config = dict(
    n_layer=9,
    d_model=384,
    n_head=6,
    n_kv_head=6,
    head_dim=64,
    d_mlp=1536,
    vocab_size=2123,
    activation='geglu',
    norm='rmsnorm',
    norm_place='pre',
    norm_eps=1e-06,
    positions='rope',
    rope_base=6270.0,
    rope_fraction=1.0,
    qk_norm=False,
    attn_scale=0.125,
    bias='none',
    tie_embeddings=True,
    parallel_block=False,
    init='normal',
    init_std_qkv=0.0256,
    init_std_o=0.00604,
    init_std_up=0.0256,
    init_std_down=0.00604,
    init_mimetic=0.5,
    optimizer='muon_variant',
    lr=0.00613,
    lr_mult_down=1.5,
    beta1=0.9,
    lr_head=0.0059,
    grad_clip=0.5,
    warmup_steps=200,
    schedule='wsd',
    decay_fraction=1.0,
    decay_shape='linear',
    final_lr_fraction=0.0,
    batch_tokens=65536,
    seq_len=1024,
    doc_mask=True,
    train_tokens=668200000,
    steps=10196,
    dataset='wikipedia_en',
)
MLP neurons of a small language model. Each row is named by its layer, matrix (gate and up: input weights) and neuron, and shows model dimensions 64-159. Each number is 128 + 32 x the weight over its row's rms, rounded and kept within 0 to 255. Numbers have three digits each. A neuron's up and down rows have the sign that makes its largest values positive.
After each neuron's rows, "fires in" lists the words (lower case) most often at its 100 highest values on Wikipedia text that the model never trained on.

L6.gate412:085120133079131153100172153106106084136184120112157133066125088126076133156135161110093152148137154113174118093107094131146141154162149193126086101066136213129073143171134213121138086093113183133165163100101141143105190105118140155110132169070124060162126112032096124156140179140099134141
L6.up412:117192126116134150153152163123172050151142127128142192159141138136201147038098134124206098146154138100190151179148205158087165165194137101204160170055055157128201148094158082161090190067126143151184135119117118140105170108137103166152121145132069146114120102097112149060147142117107146161
fires in: "was", "were", "and", "had", "been"

L6.gate1386:143124104140146183130134098168090166136168158093146147136150090152137091108094101153049141118127161139126126172122136107128125081139112088141159175092147124135107104167120080135083076165142114165142150145152181166152102163145143161174130072084105088096124150088166134131139114113139056066
L6.up1386:132112148156093106126138147090110095168119107096144157162066102132140082105089085111085083114125109122119138138113209130184142155114153088097168098147120135073160182068153114096124154154120069106112093158078093129135148195123059146122174139088128175118148095119093139138151123146154149113
fires in: "on", "brown", "ontario", "once", "broadcast"

L6.gate1447:139124080145072089088129130132192142119099127127180096095135133104159116130094112103148173134080137154149188082096135087131146081152145154145147065126172177115141128142140102134138116146133139129095159144155100161159109124083095115197088099116148130120064168146148143110141155117145114159
L6.up1447:092104109131143062128192133183179090121156113121155091093119132085134123122183075052103125114129159152098152154120142093124088118127123170145168117153182126135120098198124113115130135172120147162148116103113116174077148170130169149141064136068155112122105088132138079140057153131176101150
fires in: "for", "parliament", "past", "republican", "foreign"

L6.gate271:096152136112141135105106149145159196110073104162123134193106127086139182085183114100108081106129077116167203112062118125127083111159190151161146101157136186110104150107132097168082103144115097084154082106069179154099067166139104152151119151165112099115131136150074099139167153111117093151
L6.up271:125170127171155159136144141137144116096050107119098135138157146109128101069165091185163075116197159162159150136114112107085155090059102079122092131157121100154106166165102138159144155163144131072105139111106090081208082110142092159108128135110124085066142106072101148133088129142116138143
fires in: "and", "with", "to"

L6.gate1031:182170091186140112078127184131061112129133079138117084203151147150149142121189107094122150083112120130175134163092124107115109094186143108164161124157162136132153147130145062158109180072124093143132113118153104149115122123107145175134143092190143123167149192168125092074116095142112101089
L6.up1031:082143127137129128131137146130160147203125110128152127139099175208098126123097149133100159153080186146216119140081141153085101165145160141187061101172076136146121116084131077154111125160133147139115075099124113146142146148114175155109150134097107128127115110162147191101161095161102136085
fires in: "and", "to", "which", "or", "of"

L6.gate1159:100107155112164167134118123132165141100106100192086149070115146112107126059093172161108125163136084149128108122108071103117126151141133135104147076133207154093186157118165141164159127130151118119115108133168180133076142118103072156083140130088114124095148154118117156093091152171140074063
L6.up1159:084146149101164103143144177187138195180090154171127149137090131129124134127160083137095144139108142125148128133099141092113099091098141127158076125147116116193068169094172143127104155119108154112118152062088157098160130129116118128146085087176139099125103077078098101118171137152129148190
fires in: "with", "to", "an", "a", "in", "despite"

L6.gate354:121045114088162111126162097120111140098097120164129129146104138162155087094098159084143091131121126159143150114163133144100176100125098100155152131138148100136119182155100163093144130112123069071086188094122097102099093101198149125101141143082102077155116128105147156135161118154152136129
L6.up354:183059131092132146147096084097157130164118174122151134051190152121095118118181106066157131134164157137050093087134119130154107132114092126100134101192111113131118118133091142084148147102063114082122163154206149063099134105180113149124177152145159105100156096129147054160093144125095128159
fires in: "of", "in", "western"

L6.gate1312:192127134097097111044141135116119075153162152108146118154174140093100090128139125166165141077128170115162086145064152141119144140116137111154135132099108186139064086139161129193141142147146087116086090138142159150150169056119123114125123099144098159110141097090116080142216132106156125156
L6.up1312:063126167193096106118221140079156134121122151118187168130129115130126103077136098170148203099127149083165144202077108135110196136114157111090124133125142159148186147123131106100076152130118154116112116092103042150146148100109136122078161141109149113141108116104146124068142120166086118155
fires in: "at"

L3.gate576:084137166103144106117094110061166098148184102117139172095194062078157079114161150088101141120118148135121120167107148108117124085092188100123160100116153128163141049075117099112181143122133128130180192152164183205122059138146122148051105139107147080121124150093132108107127086074180142149
L3.up576:138134132159133163211132108145084126147112117121129157158138106141132147174146122169111142102167087136140175179060150048102124127117123162123086124115095091151149069096180148147131109067156165062151147093088150110145190113159110160147099066089119091082188132124090122119073150098149155148
fires in: "the", "for", "of", "in", "a", "to"

L6.gate1082:107168136165098156101056112100091101184134115151092130110176123072105150129114108142120092172121104075111084138173109115147089138092070102127106074107168149146062121108123119102142129148128204141114088111133147114128125105173178148170190099139171150104082102120114156152180109108092136078
L6.up1082:129179174136183151183111144121089130125080155094183137060117133055096134138122114150076127156125138120084133140115135122142131108086094029090159190131101120166174144074101101145130126123144164084110099100123080115126114084127088064121105150080070104138156141125167127153113143151140125158
fires in: "which", "that", "the", "as"

L6.gate590:121114065153082128144141133092080099117192121120140134188077104138115114133147115130119186069160170108134087148090090121116162122145098138162119136166123136096160084151118073058119138102152141092136082138128106047117095149122104077125044143177119151126099102082184145176120110172124131112
L6.up590:129105094193096199142137161093156114099095137113106120115169098190085135070118105148145123105129164100169111138147084133089113126144234165131096163147184188121112131085114205119148136104185168087103078113131119122113096067101101099086118091126137151099132080078150130148129214116094105078
fires in: "to", "not", "and", "will", "would"

L6.gate762:098076083123160170054142101107119163104164201123140165115172107128129137162141136094082121173166076086174106131121151073090138121153108181143161099163163109200119075137140104081188079120114156152089141182094146135136128099152124107152085074094059148104082074090160075110144151052105121107
L6.up762:094110078178134182128074105135053139195176134118140122121185150120108107126194054080116096121171152158163132150109165073102086135125182071135180139106108160088150155101120119160157133097123125167171143147136156136199151111089097089178167195099116138209065127129095131102075096116176174155
fires in: "as", "and", "often", "speaker", "teacher", "though"

L6.gate628:151199161129103108118175149108125096096116145154119112112109163170177118152121142135107152094096123157124102069172157117126172089116154079165166110050155130146063154163181146080180114151148148148046102125167135180105182162139165109118172086151143151117088076113101107075119086155135103159
L6.up628:179153178085158130146122142116106100193146085140177070153031095158109177141143164113132118156154131101053149097134102084112133160078137133134117114140145134182100143113136091167049120075147163102088137159142135142158155129127143110120107119082145176158159155129120145109111076158113162139
fires in: "city", "county", "district", "north", "province"

L6.gate1464:158139114132160141165115157170207165186092104176153106118151121169111094127195187125161146146130175130190162148031077133155136129135088101193111163122133125173128100195032128158131117132103104182103113160160160111095110125151133146152158101111093101162159142106076103134171146125101083135
L6.up1464:138126112091162169123063135188108122195117117121117165140168097110121142153142096113125151117181130154110177153096192113142145105191178167123040116138087137186091102072114107121115176158130236100102137175136099144127136087178173128084131072155120138113108104098165146121156103130089167159
fires in: "and"

L6.gate919:159111109150127102212158155136113124124119121183053141075117148091139151123138139152091134130089117143151171122124095145171161103143162179149095140117133178108101108070102139081148069101094156125120110148154151141125070149128142146137121036133161117070119151116128151132099084156115127168
L6.up919:173108133143116059113122136151151135122044143099106161159152118076183088128096100165187143153134126135196133148107128148108070109103131113123146168175172057147121148134093086156110118148128159126092048148112139158177088175101128101130133111123119152109096101155079105125155146125129085130
fires in: "is", "a", "are", "either"

L6.gate535:157043095142114182130167113138099104162142145180105138144094117185108076156136150117117134091130134146122117117156104154113172133120166039139164127153173126138133095138065177116133097141114170108188085139106134164116123136180135129128135107096138129167205086154190166133112136146179102109
L6.up535:144123089153115156165150120134206067149108117177108120159097124164119123197088108134188154078123151135127110132147081170090135133091151112187119086199136142096089083140108116175092166141125162139080133196152200146096088110166107107098114088114129130076120088140203083170126108103117094102
fires in: "to", "not"

L6.gate1337:087136131131096145099130129077130061157127074108157000092133129146153083095188139118184067155103082079112169117117126152097085129148097130181097146132169157098153206143122123128044181174134071149117161151128095074110112102090067117140103152130122145149202123140136150168142149148143122135
L6.up1337:126087132109147116098085131119146159114107095063187118096170139111132154087111157117150140119137126108116083147166117137139138100208100142147124103157189131133158074149162169124101084116119067144109114168080092126146110155094159117098143192122200187099099157120124139103163127166152131116
fires in: "new", "san", "as", "los"

L6.gate1471:119118177108103133125150132118179102111135132127163133104103099104154139187143055147123167157163105116136105109103112129067147145131144123098092089142087170182137133118136090127148103128167149108155105127112110160107139116156154165138152175153054046125135125187091185133134183111059135200
L6.up1471:159110169113084099081146131124111143121148080114116106080062132193128153142069141144123093122116132123169101121121177121129143116076108115136128143129141147161139147212092165107137138143176149111143127129075125171114118129095142077182111146185141185114130132083095050162144133145111196130
fires in: "this", "that", "the", "s", "worked"

L6.gate383:165164137116140119075121136131141197151100134113104179120152171131147150198159110126136152156153095138177150161084126130078136092165193157186168118192101102135112110115100045103191125047121144112186144167111110130178173076188082205089128110109129149102144157178147110114143094153115199101
L6.up383:134080145093133147080078158135103218150183179068110150122095090104165154149130152084124084125124111079173174132100144153164132089143187079157143088153134097209126185109082087117151148048149108208124137106145091122142144065144103138124074089128084100152073099155088105151117177175149132109
fires in: "has", "have", "is", "does", "are"

L6.gate962:110106055058101162116111152117096097130180154209045104105153099136138068097101156118126148106128138076130128158119141073131120121152124075098108106119153156115146165143127153089123128132126132085168143137151099142055142092127069105111121145083126149130099113163089113131101147148146110129
L6.up962:134102077137108134149114123112176143151161184189136127144112133134137182140133115139092176113138175132172099100095138092080170075103145134128127093175143193136142179130104106136125138141114069101157141137107136131103122100136092157196122194065138151142174160164100107086083090131203179071
fires in: "by", "after", "of", "during", "to", "since"

L3.gate925:079118154118230166181157119071144126056142116095077082117103142179076132079163147124141110084079143155212136107083130123169071141149166111121092079173096156085076143136148115142154129082122149139118132122082169095101103137138087121101101113055168131124138128181112140102174163092187113104
L3.up925:114101135156138126125071113149104142134112159110147110117103138141132139133159137131175152149113202104192170113117130064137130125140166179137147143134053151131114049157189120143142151112053151114110080105122170126130111103123129140141095165110131106182249149108134151128142090110200154129
fires in: "as", "became", "become", "vice", "into", "deputy"

L6.gate1240:129153062142030199109096137132137154167187142090086124109116086137162120130112083170115133181097104131141129062121146139129149091091120132111103137095142125159085184164138150140176119125108082141118073080102164102109139165145091148136115184056121161141114132091070144187096097118156143150
L6.up1240:068098145150188130094115072189142127155115145146116118092184122160164118140148130153179139164170149121120115118145142156095120140108103160103100095155119145176093161130084128154155181064105075113100082096148224155075084132156104161165097153184139148062156094149155134144145102175112139103
fires in: "a", "of", "indian", "two", "s"

L6.gate243:120092079104121102167123172166058138135115220164140143161082122131168141154109109123136123107149129132193122165119138102158066126138165127131114118136071130140125139121087162084145131152099130113147143109095132111105127129068123143132133141214138190125117164122162109149125129153104107071
L6.up243:180107060120134080138172139113059123177122081156111157138182075107146167119125037157147081108124191131117127151125092136128117094125141124142131120140103109136133110141117139152094066121161093139096111144160126168139183082106123189122117132160101189120104113083194069158081162068142134177
fires in: "to", "will", "would", "ve", "has"

L6.gate4:128174130168109148100148149140129110135112145149130147132181174111097128141100120124126128137101120155079083141156109103169122087081099165095175074103113073122106144106119114138071111106100070141089139119140088018164120166098122154150146158085136116108161122144126092205090184150141139142
L6.up4:109146110078126113117100173078075119134104047137143172136150156142106213101152158133080132111072136067061112152132142110110135110126140037123144145116145170083122055142157102071136120133100077173152146074196136121128144122073148157168143147096126112078128178117119173161093171141162092171
fires in: "that", "the", "who", "s", "which"

L3.gate1161:145167132085095160193140076159119127159065128172083109163131103167114144083179077166174192046117128143123118114101112132108089135135205160117165079127090135146098133109143113081110133111112146142161140111139175104104166156132156130114166137153142174111118124159107166117194121121117179094
L3.up1161:098152077175144133106090128109136124156125104098172080114168114108180106177107037131181126118130103165107120176129205193142052124128165102098134101151129138194116106125176120129145190130138102147141121166134162095104131136117128085126133138112132162133124124156094150122133124063157122179
fires in: "as", "became"

L6.gate532:153116172068168131110138137154099169111129164174142066143137123128161123115137082172105147142148088128162084103134136124171098126146132097142113103134139158098147118147090103129228148092090128109103148096106160142155127087153138162095156190112119139107142135122145149146118118105120100087
L6.up532:152154165062154149065130115126121119134079155111185084153125172131153169170181131109081125101159157203135143108112198126139100122109101074118135127155152051132151140091145042192186153107052130082127161112073112117123105136132136167142171123073116153083122123149139114084141123118171178100
fires in: "the", "as", "s"

L6.gate1427:092104166126120150161082129063121139170093134192111164116052096108158131117147135143089056141190092109185134152169135100150087099106140122109067124165130102155126222205159091137174111124098152124122166121092134166109131123175175169077110197146162151154132134149087105109174178178113143120
L6.up1427:154118157088152119093078149104100156177177149117179111078146119106165111189110075109144183165125108117092124122127166148090124109086125166081096127155170095106161167115132104153169154094110142133112134048131105143148166114152172159103080142066086081091111141143048167145178148160138103133
fires in: "as", "end", "returned", "ended", "following", "addition"

L6.gate961:160148117155098098148135127155085096194126152105123128136100123076182135139078127115089155121110140110111095135066100118169185097126176120096157147076175172113161140082095153164132154151165099194122153120114109157148127122096086178118136109164110178158140096135100148111123185105154125123
L6.up961:135096118148096083142157142127152120157159088088124181116126128090155124156072138119098080071164127119146094095145095114123105118113138156187134128092113128116085177133096138204155126125133118123171100105155062149123106070159140150087091081062094132117107174141092095121125160128151151095
fires in: "at", "on", "of"

L6.gate296:127184134153104134191130115079136162130113093113199122150125158069124151108156104158118144113083141142130187131093106154061097150134152126141143155184132101096114133145132172223175075171200091100110144080127159150099064155084156130159108142101151095128119132059108080189136108151127091098
L6.up296:140101122133143111136168112108154168101091178131130105149167204119159118069163084165161130106085139171167136109132069138124096066147141101146131132111127127069176148142144123167135150129119168118214127088133156115146106151107150169127128115131108080152123105152084114087112148134080137150
fires in: "of", "the", "a", "from", "with"

L6.gate1225:141102133163113134120121103068190070194077106153147199139072113155117109116110161118138133084113112133128103161177169110146137095148111099163119118165152135165078083138091073115189165130166100143168139169191119118156106104166156097100099100137155123162175140107154170130125084107133106146
L6.up1225:160147109176108125165166125095138095136083117148122125114180122138094129124145117146142132153161162128164184105091094075095125147136118186153140116177143094157120105135169118111085122120116160089121078167115116077108129145149087124161155158129114151122069121148083113155114169151161146098
fires in: "to", "i", "they", "you", "we", "ve"

L6.gate326:151131185194101109103071165148146076163114117098126123125153119149079146069173129143147131132136148094152182113177074131109136113106127138104115110152121190101087149119128097116104088144105115157075116090115127131166118122168090147180148113080094135142124120113128087187088136179135144156
L6.up326:122139155140118130169147152116158094117066125124113121144093141122134135087096161140102178177187165162078126126101120136073133150137174173117122137150097156164094147131138114124128149076158103101081101135062119078110181088171091170132178179137110102106176146161097136164110060081098095166
fires in: "and", "the", "a", "or"

L3.gate645:135162094116083113122135105142154102097146145142108079139133167110126127148130083178086136118166155094143104097122145089114153114161072167149140124160096101157114155135157106080187133090088133139148199122171132136120139145121121157172144111141086171132073111065110176161161087118085084122
L3.up645:120075142139137117107156161064125110109163105134131126124103185140159159103115084133117154145109098142113129120132134135199169102147078122151144174132143121144098119115124181151120157172099093155129173145180093118195082151086102094116138111112126172172110151111109096099120121123076074080
fires in: "until", "after", "following", "soon", "it", "while"

L3.gate1409:182108106194181122140153105137094173157139140107075164138129110165108135144156109169095117136154133141150118169118120094155100115103062134121112132182070099099078116166160119100146118170133163176078123171107103125101135103117110168069180137126151132168125212152128125162154079137134131086
L3.up1409:055145166189173124194058099084144165119135152092134121119110108092114137106156091169092099126149097147160133111091103157145098133110196147140106144183125076185133104156097190163115198125106151121117101154092096107157039079168101081120091101110160136107119123126085164110146089105137097201
fires in: "has", "have", "these", "its", "ve", "their"

L6.gate1059:101147134163187169131118159113125088112104162090085120128182131116130153126133123114098088178096162071178201207105141178099144157092127119092118107123137147051086126130119101144134169146165156126113137139118158163106132124132085160140120131114078123066148106083167083179179092113119098137
L6.up1059:104127141124103131196109113126164182106115130050077079125149138154121113173149095143142080111119115085181113134054139066142102119138128186137124125137147126112137126125133140206096135104141180117177096083080129083142159115098131111114182182131119093137139130127136153153141143172070116150
fires in: "and", "or", "than", "as", "even"

L6.gate679:113151119161130140122099118152115140177097165104087161118112140144127164119154164118071131129211099052203119116177103131162158141117158132066165111095175115218127100158137162131154109100122174133135173206094119094191098160163131130114123112151135124091068088161179117109146143165137063124
L6.up679:110132132151119112172172114095168150160135138021094093137051115143079140142112122064086153120139101109100120131105151116158137108147178104164138112174054130144158164124164097118125147110169137082179117193113093108067130177111103181152111064166063109139183114125096111096181143091124108164
fires in: "however", "but", "that", "it", "and"

L3.gate61:142094103120104141209144102073162164112146156130072151124109176138151112075191194135147193097096123136108086112141107132162153126153122133130122126148142089074150115116150110188100122106127085129088144127169155087161145113062091113097126148166116081123099163061095129162090157160095118114
L3.up61:160068137145145094112130123111135168119164139174105120157089141145103123174118143154134135101113081115129112146099160147154099145130048159126127154107134167168117154155115128126111141097190134088152138131102146198208105130106091099166110119107106082078176117124109140153088161121097107120
fires in: "massachusetts", "angeles", "dallas", "texas", "route"

L6.gate991:107084109123121146101119091117140115151166177172209109183134044148130154122100158151162103159145136113109119122194161150156218139155163164106083150112099070149107159097160074131091126108120093120187181089118138111132114092189147117119121110118167073085164079095067178170073145061091101164
L6.up991:155119138149173132156121079140153124172101087068153071153120170100088146097068135180066146089157116118146115146157167115136148137162123118117152190133100164140112109129081097124042130111175131162143140184087117212129109086104045131143147119142097132108095140129135170173088132167162132099
fires in: "was", "who", "is", "daughter", "were"

L6.gate1335:123070140214080175147139152158105191141070117137106104144077152116151091167137175068170115094149101164109080140103046163205096139099105149113058138133166086151130179120108076115138052117122077145117105119154146104120150197140136137155117097139100099086089128121129110145111125109128132072
L6.up1335:083098121208100169129075103115105132170103170208119146148128118156158105118086149140134127139189074183115168094092086153134087129103134147146136100152129110080095151174146114081097130126166147132131134078131127133127174096171158135216130163167152103139142137141159124160086152137069144142
fires in: "to", "a", "some", "of", "without"

L6.gate113:143111144132119169170140153118092063068142093141137128143140109139102142166095163111134093121133104116130134129109202149097111185106090084120101145113137104125141138133139104086096084170148128132121111156136120158175147121092114139133096077156073128128142130131170154110210101148142101119
L6.up113:156222146143106128138158099156086113094107196111173103154148125146163141101135141121081131132145135139176175142149133119136145144129109098102129133151130146141098162121156136132105103174112108105145148144106067124115092179175122080142127103163164193145189103112103082181142169156109145126
fires in: "to"

L3.gate614:143115126119091107131155158210156121131178162182123071113087148130134127136115154161157152139134075115105179177153117167131090142082147110176130104110157151103158110086105110098157087139161128114087154152125071116127124078137091137148099135098187185145111101133077133115139043115146062167
L3.up614:132072135128099145142144115170142128205133120150124171177089123105123087110137111129139124159125072120113147193131151165156121159135146111156147142133134077116172088083099123142094103178182157100128090152077121091138132097121090209079078142092165211054149149121081135167094026082107095150
fires in: "on", "along", "ontario", "long", "off", "online"

L6.gate423:140149080125081115099198107099122096179052116053107098144105133168175129105101111112131111138152131162137166102139149118069182106145135106109122174101168149093103145107119087113131108146090098105109096157127124112143125122135042148071152142117179088051118116154115164142179070128157144188
L6.up423:196157086155127120131138085122161116171141159118114129081107080125087115119141142116080107118162102116142147133155144110113136150173111108170183137074188167132136065146078117152121134175134104110163108219074104120164128157124124117167125122094138179032146089138120150112172130124137084177
fires in: "to", "from", "university"

L6.gate1359:151106079126145105111186137143121148161118199090108157109125132146186174122134135058091104159087122125132135075064123174101132084134135136167098129096133162120125217094065131192109097074135193198143110157108136093118118094104138087087092143110104138085163132113096116193050118119132077131
L6.up1359:150170124134091162178099073127166108121114096116177143121151155140151117148161103183172107146178159140136124100084097156139094132098091138084133138135188165153124094121095154198137115149153171083176092102147162123164117114181137067120133086108121103132187157097127151152121147065127069128
fires in: "and", "to", "her", "on", "of", "his"

L6.gate445:053140099152055183147075191117115193147105098084148141124154154125103081093138113117231090122130139143108094127151160093148100133128133102102129114137117120047099112136101105085142183051161214159170117173086147148143121104132116133125154124161130150131149144144089152120174090106071181167
L6.up445:170155173141134124125121104101136129171107119098092154166116104203168191105150101140114183193099095134090095142056120124181055179162163165064056169241113089094106095121114111138139177060179090120083174155089144132142143161134215111130162136131168091156156099152067126168076062155121144114
fires in: "and"

L6.gate1418:118156074123143204138133125163167127110116130085129129133116128090128097122148152127093089169172109146136135093101163090166141101147076152142136087154080149196102154060163155120119142122081201088124079121094154154163120113162069052124174092137142141142050098099109145096209142149145124158
L6.up1418:107111160171121140178105151136156157124122097171151083091109140150114078131138087120154155054164128113165117134069164142173104109102134138095131086152135128131195124140137142163116139169119153174134134150045157157203062136113160096144103170081099140144181152152165184089133105097103118173
fires in: "as", "was", "became", "become", "appointed"

L6.gate1431:163166079163164143142129126116118179111154130130156121127087145146135138150098062158130174095144132187149118128121140114100068107083149127142188115153069143087113066082125110192115157144109193098131166145084108081137135108119119099149154134135087091103124087129132087153172109150166075151
L6.up1431:095099073130122085141146138134093139135190075120169096179161067105138078143064160171094152105151138139111119118129161117153121155157115116073165142117163148153132104064101062094152104117081058111113103094156190147172162128180138149172115147165101144151133164114105170176114135136160151107
fires in: "as", "to", "s"

L6.gate385:078087173128146171152167100054115139204126189140129126077171129148147094089165109120135182098107215117121099117098070119141165138122137065106110171167098096113143104199158103147066093088179159110140119128157188163156088147137136111151181163193083060110142103102162152172125085192134122114
L6.up385:141142151144087107076138144155137136102141136100168155120116090135122109212181121175156138108114122124104154103081076099151160138138106102153117102130109079219093105107148107107159086116106124076146114158147164164123103105128148105164134112166100146082085114105107151185073165138095142119
fires in: "of", "in", "for", "s", "and"

L6.gate1287:123103093100144183098127121085129115160129115109104098084109156192148042163132151203139116144128102187113119098111110071123145178118102138124109126160113139162156178136122111151149184134107145083155118164134163148119122158067063150136130170146193110148120101069134142103107094101128061087
L6.up1287:165077166131149133112124118094142157107174097078156121167047143119135114160158096143113180137096115151152065126111117177122118046117127151113073109154128104167164219127147130158143191084185136059124113113053116141103129116132112134192133108108137144189182093102120066115145086089119181117
fires in: "under", "of", "civil", "following", "during", "special"

L6.gate1405:160131168110129117124152153104143158115141150069146111138176147066086165105128167147107147123185146094138119106162098084119189151111137124119110173150096159130070179128153166106114116090171155070132110179138177075154151099122181124159073163139201087147154140158127144163134121073134141178
L6.up1405:160141174154108146152101124076180094143101109131176170151097123182105162082200149149087079088175090150104156118167067109155154102083100133114092139119110116146101170135146111174094167068107222054175123114099109115107132087144105158160126118118129098183149159136086133079119186092096097158
fires in: "in", "of", "on"

L6.gate77:141152108163092101107111123115167132079096138087076201117161140174165141132112069172094107139056136113135118083131156168100040094113132135077114130106173125104152130166129140147128139064144116138167145141119156132111123167185165183105106129197110154157120080077198123123157112068096124144
L6.up77:116128148181136168141149158089083102127119069152130020135082135154125139074127150113115154152145111162126109136181186173113132120186147157077087122107085188100164133163118080119117208141119197086023138068131164144101157118152133197131162079132141100153216116112157153175125081112146136109
fires in: "of", "to", "by", "for", "the", "in"

L6.gate341:124170105115171107149227138136130091147114134126173148139109138128163146125153165177137171131158135166147138190083141159105148073124065154114097152058168107137130104144156119099147142111094070116132179135215114122155134071086080137121157108138137128139079211113173161185138150126144117124
L6.up341:087145120105128127157137120102163145163153106111130114127145139122074184106185134179149131179155111126149122156088169120114138135153139157127165203117132162082105142087098100120125097134108115138145127160138088089100120109082084159173090136170107051135134099126127185138168191145190127136
fires in: "to"

L3.gate757:124134079147181095147124105120116186144085140076132195119184142121084134086172154128140114097131117080117151164133066167150119136110069117122099196146154109181118077132134196133111148099174131117118119102081138155121106111150160129130158160123140099190081109143113134139129100066087089179
L3.up757:183162098159146129153128129150182150124114151107156176150143079118110154088177211157109111125095093101069128126143157123152103104109131102168159157138129095114161149175103170195136131151163188136118099163154172137149103109118167137046185112151081067151114142164115151174146125096112148111
fires in: "of", "both", "various", "numerous", "different", "these"

L6.gate306:113108163182132144112141129115125071145129138148139125085077077088125087101175117177172140118142118093198107139105129142135122130146132156123094120107109130153131089109121155189184112132146155149142126104186165125207108133205137164143134175145131093125162145135114139157125113094090154145
L6.up306:165077147169106148107148126143120142136074131098128051134087149100144125158135108160135094131163157127100123131154144088187137107097093168159098145174126163138085136132132092145138199106149195125138080117128104150109129114076170173160123112203095173084094096111108129128155122138150119074
fires in: "the", "of", "its"

L6.gate778:088127200165156127148132139121116151098149129229077089094116138128159132115154095140117130109177149140094145149152170130098127131121097066154067102137162132087114144111134104155109159114151163079154154141154147157157146142098127103186129091153137092135128089091125109146097155185128161155
L6.up778:083116136099071177158116093118096058094097130138176067119163092097137141161092165108183095166107158119115120134132128161158119128071160098149146106184144113133094096146080154160121201129163154091085109162155156128133091127140083123143164131091116135098145130178138122172105119144135158155
fires in: "a", "affected"

L3.gate59:074144108172047101124183164120097111155105177121145169153119117152158121120144158108168140136156192107120128066072103129103122160094122154096199085136096124149117199126123112118121137187112095156106139134153175163115088136224134131104088140064123044106124115144138149155144170158120191161
L3.up59:200072091124103095133122116139132169158137181110106113129173106064157134171147139138157049156150127136145151097122113155072108134093108096107141114150118160091128142095118110138090101094111140104098114081144112124109134112209129067121101146162144139131139148125135167176060127132129123093
fires in: "of", "brown"

L6.gate401:130070121107198142117165067106093130115126173141094122127128132129073095101164133111107117136086164137158097119115118149138172182174157111121133135147088135150097146162144162148128135109151128092115122158106082140156134114121136067178049155117115048178093219083101110124086156112119117104
L6.up401:148135181097124153181080116169064123138132099144113070160130096109121187201147122155088115106170136178088170105077099148124174124168160123112173121158105160147102186113128174157166158153113113093116085093166125187110138099166120168143139108178155159076108124175074120140116142120130110107
fires in: "as", "of", "using", "into", "with"

L3.gate123:149090091123115066109136110151128127105161132120086114143108159132201112147123135109151149128104154166099042154120111150122098100154158153157118127154128188114113128104150085108165191128168126090133109107137080139059122118066107074100123095118113152146112114099161133146109166070101122137
L3.up123:115080153087131135102149138140079107122165130084137082125089133142181085196081165061094174159099099178139115084137143110120063151074108172149137159184142108138170069040123143089158132120131107157122098155123161136166136131153089156123121142067087202147148105105132146147135155106136155108
fires in: "time", "to", "together", "fully", "maryland", "zealand"

L6.gate41:131145143134185125128158102148131119120146107165093158096125111185103132102129145161175149115163122139165126171115104102168188145114134145138094110124087087218174138115159207127133094145142152157130071174100102149082146129135055138109175158082128101102056088118175107179171174108109139118
L6.up41:165125160125149072144127142138149097148137105095014143132160126140104130144126070187134134080090139088124071134121156057099139130172157084167122092115157118177163082156133153096127149102116097086161090181159095107103106156169100168116092117151099146082186054141090118094105174092137107111
fires in: "and", "more", "most", "it", "was", "very"